Weights of a small transformer language model: rotary positions.
MLP neurons of a small language model. Each row is named by its layer, matrix (gate and up: input weights) and neuron, and shows model dimensions 48-303. Each number is 128 + 24 x the weight over its row's rms, rounded and kept within 0 to 255. Numbers have three digits each. A neuron's up and down rows have the sign that makes its largest values positive.
After each neuron's rows, "fires in" lists the words (lower case) most often at its 100 highest values on Wikipedia text that the model never trained on.

L7.gate594:123158079123078082132126182123115163169094136120132110148131138153112137139116187137094068109145110154153168118120134113122154132117142074110150168120128176155129146135144132116144113188124139130115099153150106167144098112148142094136089133100126119120102109097134120126142105162117140066124152159122107132111131125122139159146174134152144127121123146112147131162137137118152151120107136130096140071106130153111126125112137109135130184099152099127108132116117136093163180123133110165118109091148103110176124105066069123137193111133134145133142147147118118127137088151160103126123140127157112127100114146159078121139135120124126110152128132125169129113109114127149121167165133104176135080133146120104119147125128151115118147131072149115123126140105135148141139180141133
L7.up594:129134152128120145114140156087140160139126124127106144123179143131072108109118121131129107081132105090163145146102133159131127086120112162115117135113139141145144133126113135137173142131139149142145131150156132143128132112111135116094133095130113134104119114087132165127107143150123127103095194134144096128146120079120126133113103151157119122122104127139137121093135162109157142109135133114150069133105140129123129161142121172107142135153161092163147096126111141111139140094170148125123125122146093117146134139082121179141189057100117109148160141125083114120131162137198114147123077142126136109116115137119107105139186122103113149142143117112175131122129143143149109156105144122122090102105160110136132095124108136195179135101118105114139107134139125148130091114139128
fires in: "of", "by", "from", "to", "with"

L2.gate223:143108099124079084111151137128123092131135138121102144113134148092148120173123126124166123166162104094168154140077130161111156132166111134082126091113120140139111132128155139153135141155127143163127152163097115153131108129160119151113130078127115100140138102078137149122123101155142160068122154118147104158126122122126107101120134155099071145105107128081147090130094091139147106117122104122114145118131110112132166112105136130113130146164143108063141139158162122130152140114142143126116147121108108101073115099129132131143142130143152099144163151112132139126146166105157143133154112094121132110089129161106167113118111109097086143108129156134137103136149117129127142089145144120115122157091162096105129193102118127106139114053159144145155106118127143119134140094132103
L2.up223:106071090070131122124123132131102109103145169152093121133134123073168153166158120129123126149168093117147123115138105113085131163129139149067134139094108143096115140129159139146087131152105148148108107100110137130113159118125118146106158157169098132147111152126125141153132109135126109142140128132105144119106113134147104118123146111130063175163130117117139105111164146128107088119204131158145099127110118128104127120117140156160158118121168155116129148152150058153141110139151127113201093130122102116134165085090120141153141145149107093147175163115108132164147130138109123086145104144100121055126114128055135126135090079105111168121140164165139071149124110133135108107122107149161134112122125114147137113130097160153108129137159138097146116088094150103161153114142131
fires in: "it", "what", "that", "this", "which"

L8.gate397:124170104135125099126090110148132115139112120120123089164128179116106130119133149149121073108099109093138137116165143113167120137114104105114146141103140113124134129081126149157138142130143090129124139108123128156122092092158171114136125135122140118113181165105128111113141103163155136087154136111121116080141111115141141144125144128115162125118115114130143104095147094154127141150093143096153108094098113147154115156128081153110123139146094095145129104122130095167121150132119126193125163127156143102112182136146116113126123087131131125147127082098168142114136115129115144113084168169152118151149083154155174074132099110088113121118129117136135128084102116120118082117134103128138106135184119174178145142126127119108138093124107099097151165163090139172154128155105127
L8.up397:143130184106184122117111140125144125119122145141096145123162125122092175080135150147117121131147152127117150127113144127093093125110170135139146115115129154147172110126096092115115111112102115130144137156108168139114099132166117121147173129129110141094090159127132151136127105112166156077110139122168133124117105077157137126111139116166106108115116149159130164140146183145116145168115090138112121188091149131126147107135150126132137155117165152133177111100158115083151081142149111139120138179139145109139124119156125134136088126133052128129070155110140118167144141105178131170118118158146130126124114134176158152152082148129159077130175176113107125144130115112093140134141120117105163152168162119146111124149125135127184120137133113123140105118069137134148150100116081
fires in: "the", "released", "rca"

L2.gate199:156107123144076116107090114121140133144146124113147145154155141126105177116150116126108132107135142139139132145070101169129125145122147115165139141148131118089138138163116092137149172116117114170088128149120104123126114128126134129105105125141144160138164136138095099142133133124120138097081155145140148127165196131145166129175142163098165170145129166113137116133097163141141172110119101117145133140160089118080121113103149153138116159122120090126136147117137122134105123102134127097150119151109182149079141131134100083163161151105191109174118111107131130148080109096152151149132102133098089101116137119105086150126089125125107120109136153137130161109167119135110136121145148150115198119154145168149109130122110134121120117117125115158156115162140112117119115143133090
L2.up199:118118153128115089108143148154118115120153132083121155134095166119146149127140158170086138147119118111139111131109160123107107116097142133110123109151181147141123147141176073158146136130116070112122077137149068164145137144158143118097078121144118101124121123088100155113113113174142078100096135147148157158148152119151179133140125135167125135119103091145134125140073148143105151147138128118127127147161156126129161138104170092113122164143150133133131154116127128122132157076151130101157120137120147114141160075142152122105116160174135123133100114106175140121136125167108126091140100137109119087113126107136089132164131131109107131153068161160141142124118112121099136113177154118157149161184129085129117140103151170127133108098085103140140136128108154119113114125134082
fires in: "can", "of", "by", "should", "often"

L10.gate500:111137166159125092142100100171132096118163127150175136098161125085064135162134128101106119129157108113144126130093110095143154137126171126099135141136167107134112142092092096105108158188132089149131113148112114162146125138151128071110163103122115155127144115129127113116161113144085140145103100110150118148120154171109128091121168138115173126148110125124152123150157140137088124155153149080130106155124107138135142152140141135151107142112097114103179154120137100125120097134138128154090106159076104126124129119123124151137117134127104081111127141151071100124086109164172148130158161107136142158122157139118152162124110053124124105138122116135088146087088163135158148108157126114127108145124133123158124130107137113122127138140139153119098115132116148110104137114150132
L10.up500:110094129136116159189183083166160104061114108119142119112129131182127125102103144128140153142152158112126132107123163121143103161069120161120109137113131138142160134111148136127127150131109134141093099141152143165169091144155166135097142148145133084122111112165092149109139098109104111077116120113092124120093156109133153121109113139080137136193189131152160124145117151134136125158171133122097128109129169134124112109118136142123110130145119132107149147154129094129157130142142139160184111166150103126165171081139132125150151115095097132148109153136119109109115149127123133114168131108119117110208180146133107155119126090116133139127157109153102115112109130082143088125116134105161118113165135129152111154139138135181102156128145114116158162176111155144173114087122112
fires in: "from", "since", "by", "until", "in"

L4.gate291:139139137148143098149132118157103131131148122108188069117111105151162141154148101122151140088111125123127147151058139133109151100123109151101136124148137114165121145141121095117162123161138108135120105104122125115113118114127155117128106158141147107114128126149158126152148084157113116146105129086094162131122144162115093137143122113112114117128107129104175142185112073104140101114155167129127172106133112127110147129102131145136120095122102090142145138131140144115080105133142174109170103153138117102131142130164093127142154119101127128153158155078142164158122134112149112155106185127131105133166130107090147180113131148152133134089155106131107113101113132086127115108094102119086123099145149130115120139109204115138139115155148141142121102151120150147084149095125130
L4.up291:165091143138149131107146101117149139122077150151128133147139129150144130150076107105120132154123136127079092155146120122146142109130104122095130156162135105125130122143146112097117130158140076116117108112132129124093125133114106113149162105088096179094128078155119153156174142111128135092152152168126118134138131161164120119114171131123107140122137156139129132160106096099128138119108161096102141090140096153104097179129147174139120125122099094115104160097121155127152085165129132107118163115121110148153132113154078122114091140150133164132090094135130141179145139077147123135121156143114127130169124134118120092120140131143146139155095109058111109113110149116153123110124136149138116142140143120143145129085125168142106139115131143096161100190120148132126121085124079
fires in: "that", "of", "how", "when"

L2.gate688:158126170090164146145139094139173106127127094141127123130128133132137168116125172107127131112132118160122148136122111120128080143136155125156162158172123150110121152099136103112151153140150130103146148112098154102101117103127180125148169102141121134075135123110137134157115174134114101179126134112146121163153080085148132139129143152130126155126112096046173076135111150122119149129115095157087107136134116119153144129115106125119151114115104149136106145159098132170147120164144146079103179109158095078176139095079121111128136180114136124153067138125119120094183155147122113123159114122114152170155172140121118157140098108127145133137110126115108154121157136102122145146094132158141137108101128135157097124136157129127098152123114154118109122148131117092108138139148083
L2.up688:156108131110181113142079110105137118079149142160144170144099095137115088136139137102165139104167138141077143107108145115113131150177158110128093110152091139131098096165152074106121178130114125177128118123162108123143098150126157124132151139122118078126153123059122124111088131159127119169132133085099078136114105118137106129130175101161138143094126103134093113113131140099154127159114101139102120179157153163144159095163143119148143123097091159110141105106160108134124117168134151124153093132104116127110145135126088117113150166107123118131128105135107124120185146130111102130165129128128116133150135134158079137107137117132131131130107121119093123123116137113128128088083122123116121124126126114162145119128147090148123161137070126106064112117168159130129122123165166
fires in: "on", "0", "2", "4"

L2.gate101:113141162125182099154097175166143142117163093164147148135133115102143112147138156105166146157129144171140111096122138138163117151167145130149095131116152112140105130111131126162116144080101089157114159091119139112099124158088122133102136080143105112127142104135128085156149156155156136155160179126149109108118136153144099096125162107147112155129124097097143146149088145115130104153093104155162133165139095116113113088157133122144141098156163138116108131115134119129071112140148151102132131118182126114172140130080107137139122160112120094107165162155101121124105145150157102095100125133116106097143103100096118103100143064140112115138136113083123116084159137115119125106131121135104103130103132125104138146083170142137116131138100131137097113120190115090091157109136117
L2.up101:167107149127122128184118128116151128102190144150141136087146123134130126110113128123135146112114129171137166108116108164140128146142125159145094112139164112153094111145130074152092163136083135164117065124123138159100122116108133110127093150100125121180135092127094130160111125134078185143155128120145117147121093152168136114112122117152128119100102100084131083148143139112138160115150104141097133141120103142143126117106114143087109126107122108116151129144091122129055111139123104158098153130134159096150139104124078139161149154117105139121115108114104125138097103192159153159121117116130137137153158142165125143109114092176125154110097153179119169115094126106102120108119098141163096146124155091155106129125140122129140126146128149160138106112182141069129105179102116
fires in: "on", "makes"

L8.gate757:148103106113096108118135106086129101121138158126126182130102148102096140158072112140076129091112143127109121158147121141136151092140145158135141138115116128104082181089154166147090149119072106116099098117140166139097112154135150098131132158106101138130125107130130118146155156160174146138155117107145132067134149119110168133081151120091122102156168117121135145171111120106133124141107121137100109104098144197166141117135133131112109113137137147096131116112163117052115103160141120116176159116124181131150120169108129113113121162126156148162115125124151105128122120149150132105134116155170194132063162152124121149108118118143129096118072154078104137113102150077146103135132129111131110127138120112108099140143114118096122152107119127117122166112136123152142150172109112
L8.up757:128125119131172122145125116104144128060166115119149115072130144111125109128097092212088115114101128116130077141128096114157117153135156114148137160104137131078107096119116182146132160204099111121097131102114145123128114142113131128106112106126152112109173141131092128127174122143150131156142115091138129102121153112146140156147124145094126171129151116155109143150130163090150138088106059136142076137120091111115094154150130116139108140188123112140105189134099132111090119129105081143117134152154107090133126109098131114095164100128159140126155138111102148134106114136140137135118110151137133113137179094135137095139113140137140084129116129122139144140179111119135140105125096108117060146119096124113089193110118159097083111098127171148138145132133104155138162098097094
fires in: "by", "and", "for", "in", "of", "without"

L7.gate592:104138074108169171084161119150100125124137148103131098105130154125135122168130128082148138140152135101162105154129194184089133127139096127116093118133099143129091120116157127127085134128164132100136107131111124183096121155149148154090160115115120111123125126134112121139117135166094081131154139101141146133120107121102152104150099139123095140114160137138129143149114083100136164155131153094131167134097126096079124143130152183093130159098136130124134144122173142164145107105127142115117118159143122129140125184121119189118130140132146137144163134105130165085131143124136143119108101123113122161189113181156146115133118099177113115152121110123126093142135122124142179153122180109137107157115119121096144106117114136124099129155193167115123138114112078105126104133120092
L7.up592:114123083194134145193122140131096064117131133154155115112151123135138141131095106144135108107187119109111135131131111154088153103145092061127116110189174120139147157110135121167172119091076087112084089155166154111106166152110099147169111152166141095121139136117119145135138119161147132136134055132111131133106150110109140163100150111119123182138116134141124137136114118139091144116142154091142136138130123136118158132098119150143147099150119130123137082128134138105146114099136187138146135099102108127127127099108095116147097113160117153103121127109140117137135120163108151138114122122118140136113129155121098142093129155133148163156172193138150120144114131091139125158060152129161116102119119100129093135100091116128140128132137123129089102093133116118138125128163177
fires in: "which", "that"

L11.gate291:127106159178154112107141096112125152085167137145146122148147115110152146130134115105128128143105141139102122092190107101138101156127164125111125158088125172137193128084150102091126123150161122140128109104127149123112127125124109133128154145138108058090115167122122160064170114127145151128096129198111160141115148146127140086113102111118154125136151110137097147141120126123117171096132131117110168103182142133099158161095120137108105122127131161100142141133135131129156067112137121101110130139106142143078098123128083162140110093125118095125196096131128143124132134119089110099123143134098185129148109149149143133137101145105124135119152164112136127196103150113110107117114135139149126082145111108106135141148125120115095099093151154144140117102151164112178137132136142
L11.up291:130130131157140118116172159102149128130147120134151143104125121095113158138115142129129134130185158125092118125113132097145128160203137118131089130087117158118123147152126129092137103122133134153125064121156130170129160111105140119143120105103132101118103181090151125103159124092097123087083096106101144154125131127176133108145101150148134119121124129143130120139111141129158189109089132148136095129117164157121129127099118128122133136090133124144123117186114130106153113111138076090119150123111093159095186088143126118161096076128181160114140134133126107127095132115151133176135145109128142133135155157075151123126103171139111173154139127093112118174073127082102092124109132142189133142103121088141094097097151130086127120169115156116111123099120125099149159140135146
fires in: "that", "it", "i", "you", "there", "they"

L10.gate394:141129131107174123078090175111151172132142089117129160131123168087120114118152141163097123103129109141115101134105092149177111143161146106150165110114129148158108150133113125117110135152129125129140151083135138110129165111093106082104158102143101142121182093150143105125116135144164112107111127142088169076100102123122155107109119164100149157122145140132155164127124171165117125179099121128143108157150108114117122113171107121121105123165135147130181115134161133092072099152151077115121184118148117120139135112074122142106139169131132154129137114129100123089110152136111116100102117162134084126102128116151105116133129114135133139130139149138162120143143091115111128130137119174132136134102128145126140101088137114150088139078140094075085103110183133114112144100112152
L10.up394:085182166171123131143135155139142103142129138148122153128104115116127116132144134144162124127147132157115144072113137101149120123106143170117110105174137105130131139103138109126174141117131139118127116134136158118141109137159158132084104089112136114123147102118132097122141133129161134105129126122136064112122119145116164106112138152094121173143115162147088061129115124100130126126094105102098144118096101164133076134136099114122092115117135093126140099162102115134109101091134117125197122141113145147178154136107125112167173131116133127125134182131111099165137120144167126206124149115080165080131136140141168128111141064135107126095115137094116162155101166098187105160154123138148115138147141132157112150173126088162118128122162135151134131160145167095115110124117140
fires in: "on"

L11.gate611:185105141132087093119103097080133136093147123149116134185121149127087116157141131123148117081173146139114141118134113143173142169120158117092097125101138108132130108103105134139148131100102111143103120122136111130146118108062139116077112115134133123124170102119134148132155159108097170173136116173146152103109104132140131198116145128174158132125139114134137116114137160105132153171108131160104135120126134132154130144151157118098112079143124124121137125124117131121115150094153134114101117144134141111142096150142131084127144101104135150134134132152086107133132148142147123129110116188113138111121080125106135160108145137096115076157158118146134125188087117137136102142134123135155113147132098088146148102123086128176133167128148126151106161135132130122091119145159097
L11.up611:142117127136139125134106133142074148130111112126112149105112137117100122134104172110089131100086137101141165135144126128155110118145141131166162152127136106117141132092092136127165065118136132111151178178146143139140059123136104152127145111159141125127126130137131154119176134103140127112146127104100115119094108145119097132089161161121124128143144162115146158142099123134108138113139125120129159123091151108159143115142127099164117108140099125098113104139069079091128125081144102134166081173137132129165135115141142110127108131099091104147095096132096091106100106101124137116112118097157100133140129126142094155163137138149143145115146168176137125119113149137128107129132155141132120135111170149138122187119115085165115114126130126123152143142131083088122144114118143
fires in: "in", "until", "since", "from", "on"

L12.gate810:098149100161155153105178121142117144142092136150079126118097131124149128120117145130144118130153135150145142117120156192145123106149109145114128119150096141146150134120161120118176165145109150092144111118114134176129090162093152115144140113139114048122106159084092132131157130117114146144155112119127124120169124177107137131170117108119135109143158132114152111141107128142140115116149119117125097139115105078162127138101142094089136185129138098105146122161143142143121130146164129094104171118089171155158159100151149157140098114158163148121148158104078099109144152143093093141088135099167169126136107174104133095079116089155143149073099140132138144102131138110110157115103126095138121134103123112135138148103135152149145103156086092123138123110110102103146142166159114
L12.up810:117138127098132118128123162121133143096095146138106126143110108091128165181072116120131136152108122172138088153134099119098125126139145129148113142107099141133091133178151166073130123110127126154147104120117143164094169160132163133116131123144134116120085116164134140102110136158174063087136131086068125149162118102132137138137117137091128129184118123159130121129110126167117108144174112115142123149123124119097132134138091167154134109109090148122137099115144112081113116148175156119096149150114134122134086144149119129082125145141146130106118126111165134148151175109106085127120123159122114123138117110098125101100117142128126138121184149120110122133155169163173116130080160139117139139144110115123105133111107143139125156124114131152153104092126136145104138103103121
fires in: "which", "season", "that", "it"

L9.gate274:166130147136142130108132143168113147133161104123132129144136164121137158123112123146152099129108086118138142100105190145151147150130120139120111113139139120102138132103116135086171123129115139146157120129137145146106101125102120103097143140200165129135147107100166134125174121120115118176120100111141179150109129119165136148147195143136139130146162139077135130133118130124135105137140104109129146115075157114171166127147139091140099117125101086091134133125142132113157103109126130122119114124135146091168093120074102090168090125128110143137138102161107116152125099102125143129146135191112133160123165170080170172162145120127102112152162075136129093130109133115162134151135112109143124090142118124155141155119111114144091121177130151152117102139082105077127174109153137
L9.up274:160116189108115113105063132101145144108135105117130151128149157170162124156132115122150143127161148146160080119101130142124152145115138113129125134116148143140108127110142141135135078154108152138118146139139165109119125140126124142145107145122105143099176122125114165120107115098110098159172110147126121119142093160140118189158153075073092099159113154164140136153105104127146094149116143116158111130119112155142129116150139109143120135106155123096137160147135090145160094136127129136131117143104052137112123140117105096134123141147103147147099138181110159136140153124120174122128110138125142160142073160146176164151144102119131134147150138173121062148123130116173147158105111113141102090159118126107127128105125152167124098089148078109156146128119089097169125100137122
fires in: "since", "from", "until", "before", "years", "date"

L12.gate50:126117083110124116097145051138139128080124123116140107120156100112151120119065113146109141118148128143113106139085137151120117169092134090131165102133096117122126109109139126141148144113118147129158113109154123144134152107108122112152177124126152108083099154167161116087159180096104090104118119157127072134119158160105115118154155125125152104153148147138118155123128162156112133147121119111122125155136111082140185185124131136134119174122140106120124124147138098087170093130149131144124109104096102110156149097113150105126116128140098130144156139156105147142115107126140088134133154120160126138136159117131176151107105092146157103106124160135072124153098139119096158162120126108121160153086141127141137131099168111130118162096125171126155138138166086102117172137133136
L12.up50:119188122122167164131116104127160166103109136090139097124112083134144100135108109121156125134098124145145093152086120109135148108143100140094098159076109192163141124159118143109123103109107125132147161137116121171108074147130142095106194159117122120131161096086134113156172159123136141136134085131160185084187123159147159146148109148126141123140131162164105164129130100147160088088127134107152103114145107122122138122130134178097118142091112155160147175117145118147134134122173127124145118123110146122134099118171135132091167157132133144156132106140128139131101145159139125109128158100068130142119103129138093124152119113104100120074130123137141159098115128133129131120138116132160157155113118147133133140154133136073130153129118091122081129151138118141098155153134116
fires in: "who", "it", "he", "which", "that"

L12.gate30:117117111172124090150120125133108148097181131123134139170076106165126136074114097112134114125165155169168114133129130097122123141086086146148150127123128177147154170121091104150144150074076094114141126093114123125146155103107136166082167140116117130139152147125133131171122170113095176186129161107095106146143151077132144196137170124138133135135127134155096127150137174144128116117152127147122149137100112133152103167160110142119075114156152115116109118098128120122143123131087119145159137153136134144124155128109139123108096123096102130118132124120100137145118124146117143132149165187219156108162111117130126129122157093117135117136139108187172158129128094165153120119154111118143129145154120088120154181136133128130123126100114125138083144135117147128143133130159139
L12.up30:161124156161128082081094097120166128145136103111142130132109104156092127103139181115091154144133107138133141112090128082119169124141118133123162143091103150090128110119174133107114122088142111102153142179119108139184144084139118132159091106153127108129092133140145154116127171074157153133139102160166119126145119107115120116139108107145124122150123107162119126133148120172067131130122148143120114119120107110152120101111139107146149110117147112121162146090114109146083154125118165131149127102134128111132114138101102080103146158127121163140117199150071131146135101117150195101123128134108135119129145150124147158078082175144105087104114119115120129142111166156119111151120122126096137102113149077139143154109082146121100138172165139125138104142134134113152116095111127
fires in: "was", "were", "been", "be", "also", "are"

L9.gate451:116157152163120097114127095147147133105160140133152117148129138128127150138094119108157122126131130108083151103082125135132131128142130130135099115088133153114120151090165104112089100133098146166109153109147086111150119132114142134130084149149134139135139188132141138121170113121166129102108151139126155062144135120170116120167108176160126106106144143088122093131127148107114121105099105108109096110174118164077134176126128137071120155121144094145125126127169092122101120097140154168127062150128150124151142081109150109126153083141159132164082122104100155110085148140119102129140158139121098115154117077175112131125068104145132126136165124128126115135087104115113108142083126116128123079135177133162127135118156126124147134174144111080130131134128107134120097112095120
L9.up451:123079187085187168106113128110150106163199120119102146133175097152131158137109117132106137080161079136092095141117127163110139114111123137134133109159133141130106134186117108140143106106133128115135123161115135118122084130134121167144132119084137104098141127115119128122183104132181101162137136161124111093165099124106113138137132123134094097126131166135090131118136125143148115144144115164081125168092160161126122155154164154125123155103151095157113151123104137122091122151139119124115151184116114141135159148129091126137132143131105116138117146099161158126122143155133151150104124179114130126126100153131112123115176150110126125116140156125141156079102121166105170146142111165108162147140158156109118155110143153095112116124131113178144153135154105122142138174175158
fires in: "the", "label", "of"

L5.gate763:111112138102149157161115091148130140132154138091173124122142121093114142104119116145125128128184083122101135150110123142121138152140120068113123115074115144124102117091134134168105146112069149143151103147134151153129129151145131128089128112137156131148156125079145121150113138146129121101172133181133139077161113126125124167185112110165150106132109131126119139120115110159146092134088107118160124163121123125126151136156112157121133113120138135150148111138107084141151115110150135159149124200119114168166128104110134138100128125119149105131181138140135091070104154108161146116114152118111082104130149120132107111123122095154116125117140122183146161097125146102127184153089146115134178124124103142131114167123101129107133150110103127085151164148143128101190131113106146
L5.up763:152145119140154125162156164104081173086142118157162152097124124154093110144120122174130151140116117124123181104125152149119168100125099136130113070102088139138122141150094102105106146116147130084165136167126090110108149137136093140142124119104117095145121126111119135075111129173140126096134134135152154107143107112102133163159114108165147109121105156123126133139112145123123135109150128087130155158116105124120125144135188174156134117130104111139135109136107090116121092144114112130128138175120172123150110110153128147145123113141197099094131163147166116081112143079164148218121112102125123107165140126142169091154143170171129088110096126131098142127120138155112124127113123108100149106130140126105096093158121166108105161096105097103151141090164116118118149129097156
fires in: "to", "of", "that"

L2.gate427:143135102112144153112101141109105164105133116097101131176109138133093151124150091129158104074116161153116130141085101102128115145102112086125164112121147123111118129101096104110122077135144126146122144121122147094077114172103083146103125133141126160108145136138158078119076084106112054126134156106118109126169149073148125116138180150132151119081140147135165115117136160159147165125136108131134084149119142099109117088141146122118102144140091154136127115148157095139141138161130138149142128152080117113109099151166111106111106115116112118168171082113116121117118130158110180152183114102161142111136121160123113143074095083117108133136184100125095133130119119125104088122149135116113110128131136139128119131146144142128124132118138134129125103164094148081107133151116148
L2.up427:111166099084129103106107104159125114148112165119124118146135123141124167165122122116142186122157115120116127130091155100134123156141083112102115144123139145104144128148160147140116136152121167121158115151126143190116117136125086118114107144168096144141091079121078086136141174151096188139139119153120105085114105161130139145131135127058181126114122128145074108103148120096136119113104129175129139115156146144143109106085132125151151098144110133129121102096104131132098110125130093102126135124147117141088100090131131145147113140161120126153107143108079099153149151137124111142122081157114123138111089167113088109117126118145134132165154119141107179108117169162137095138163119143143112136149134123125149127120099170114096139117177131095061142128117091132126146127154138
fires in: "this", "these", "same", "such"

L2.gate792:128146154121137064116106136096136160102123103137079153119145125155127100180166162131105117131122146139121110102121114119103126149175158125109108140099102122138128084148150090127128156167143117128125064109133119140099104116129141122081164102167117116117121163105117190107133129156111117090180144124139110178127106129136153148138161158137135106173165121112169145100158091104153147146152098129093094108153137139089138130119101136127104138143129120150087145127084131096153123148103129173097106125146129126153175157134129128157188159095116108173110112135143172150142083121149130151111084159124150092104118135128148137155130114137128100110151152131150127151121119166135130129124152107117140117137196110116143103101116130147097124117101151128155120171102149110124124097144100
L2.up792:109157126133154080125071165123145164099111101161112113086135160146186120165163107116142117116121124083150133105152123117126130095160135157106148153124147103126136167140166146106130168176144147137118164118125126181121092150124131107066140110109132132155133164109120152157156085129145121116141174159138124112118135093079147141085163121117143115125101146160152101131172107112133103149107108120151129110135110119119161112078138119126126107098160102130164172107131121101158132130133131175158111087157145110163128104104129165120121164202153131153149137147068128136119127161109126126116126159079152120117127107076120151144128080113147141157103151175154137147131106144111134159097177144120098145144146123100126114119131165110143139127142122094140125153145159101131138116117128
fires in: "by", "what", "of", "how"

L7.gate357:133105136125077086133144106141192127144098077119150151158079163131104138130111138124088147081138121076089126162171097125081155135101152170132160154129135117141110142139112164141138141122145120119140133073130139113126090135129098145141135092158151145113145125111134092153165097132144166155135099121158124128106096100111131197123105174140156119133147122117130118166120125090137097111136115129081102126134144152161121165104201132096144156164109099121127155103132105074104178160144110106164140134127104159150121142117103107164131133171129112084136116160121142126148140149165107143126130159126127133120110121121110156130106142143142118131104134148129137158111111103149072101139117123144111112121134129120151129096110134159111136135109162120178096114118142142120130187146130
L7.up357:172140104130151116124189118125121106141110165123119093114131172135091085105137102113110133123184141132136141149142136098169125101164150139136117130128149097144163148139175138145125120133123116060102151104157153143174144148182169124126103105108133145102144113123114147104130128087090127128124144163150137140100096103143151111141110166121108121152173143181127135150120118109169157114094081151100114115137134103156118120132150147124151105111119133106132151096088156135075144089127107156142122094134146093146135109137121124096126118167094115139120137171092150112113138155101137116140134150098134098122158128113087145117080144095137094140140103141128156136129136194098128116132090156159167104125098159130185075142125159104076155138143112133081091099138126124153170122125162
fires in: "of", "in", "been", "be", "to", "for"

L9.gate400:135113095143119107123146126134123118119109136154109106118187139114138139159125115094124151148101140088061136147155106155107141066184126114129118116125107142173116144145098131132146128133169182174148123087131152125143164121140081096122126120173130135141093132140125144086115152135083167117120144155121114162130185162094123099140155164086146093102155124157114102164147092121096169123118125109098163146161132115122151160104170143110159146111118156115106149198144137108136121152123109079123187166145122160110135116092131127137115106166143137157176167138096125129124125116123151145085153141123108143121134152090142132134081136084132145115136138130145103150120177154148121115158118150135118165127141157119154121110125114143143134119131133086115110146135123120137156118105145
L9.up400:138124122132137118145108104136126177098103108134119081153130132117133186126115103133130096122145129135079102129152131153112153127156124121109096129131130106161133137160117175102142142112160127124135114113159172121118137121095114126109137139174119146124125150146162143118111093097140164105133149113160140101129116132117134156113163179090131139147139127112155119115170076130116138151094099130124165115194101115184115111176143154098201115106129126157133135158112151126153149083129116142104127091128140130144125146109156187137168119137095131143116174164099152128098168133084154159113167102141149134135162159127123085081104109119144121115137113141115115144131164094129143158141122126142160127077131115178100117073091187105116173124138151141172103152143121123136164141153153
fires in: "there", "what", "it", "thereby"

L10.gate746:143142151095086085130090184167140135155153148133150144150127103117111140091143145109146129117122117136140110122126140149091112136118116114146144117130085148126149143152113100114145156127123140139121067124120117124119149130177098169093120069118137162101126118169156143150147168147139108162133118151168145141129161138151132134150104116106132138165106137185136114130141144117138119103131149158123139166112188086144150120155115145082127120129135131101127145139118129112117186144128108134092136134164154124136112088106148134145115122109138138138098122128084149164117116104165149141072119113092134127158117103135129108138144117131122104132110097145151125127103124115138134141116172169128189110151116160159187111059108107099122158092125114138124131152110146129121076156142149
L10.up746:133144148108098080105125123131132121143122129110091109126095124120119135109082122125100121094145134138133117171161116132107150123094163115179132132109141095099110088153100131110130151124099167138120099118124141141140123133117161155128180127166131147179122117126141126143115181136137145162141107139100119144123116122101134148110136097108094131139138113135102147096154144138148118103122162147145123154096107120136183130118135112146101161136169122145087129141121148117101164129099131142167167111156165127137117150132145112114088155155114187123149140140072151130100088136160168107091163155130118142096103131093137122109141101079163130097114134166115143123144117137117118124124108137109180138128127104123129133083166075149123102133106106123136122130113133136111159164089117
fires in: "is", "was", "are", "were", "be"

L10.gate66:113121161140105124100157167161109211125102125125145103128158118133090129145178119129100126104141097123137156077145120156135130101149145080163105111112180112168163103134136134155133114145111111150123108146137120135141091056125121099087076146137082113143123110148145106117162102146120107110141113118069130082146119143125127162133134141124152098102112120119106152127138148154116129128158122125161127117131143180125119166129115120142115134129132110161123120153142132149129138099154110160148094117126119154166140143088119107147119145175132094123140167140086162161120089162174088118108119118108126095138163083122102106140116158149171090120090157165114170120093123118114110111140125108086167121115098103091139128145130169142130092139137126103106154138096158114137135143164134
L10.up66:108143126133141145137118155117163155085181128093170123113129137124144152131193149124087099102094106129149125139097110137171149133060135158146159114125109167160135125108110142154161149123134078120122177149180120084127135146140120153134144141102116176152112113122071090104111150144063146123140087098129139112154140117118110173104126160140151157133145165138163149190121118096135110117138122133152124167124139109130098183080059098072118107135110154106133118124156152104173128147138123147153128114137099116098154099094086141151181130112138118114104175119097136141115174137130114124160130127118154103139153122112130119110097133123163108170140121149118155091152136103157114122145126134095159138110127122112138078138128132145131158074135119114146124178170135157147151104154129
fires in: "of", "from"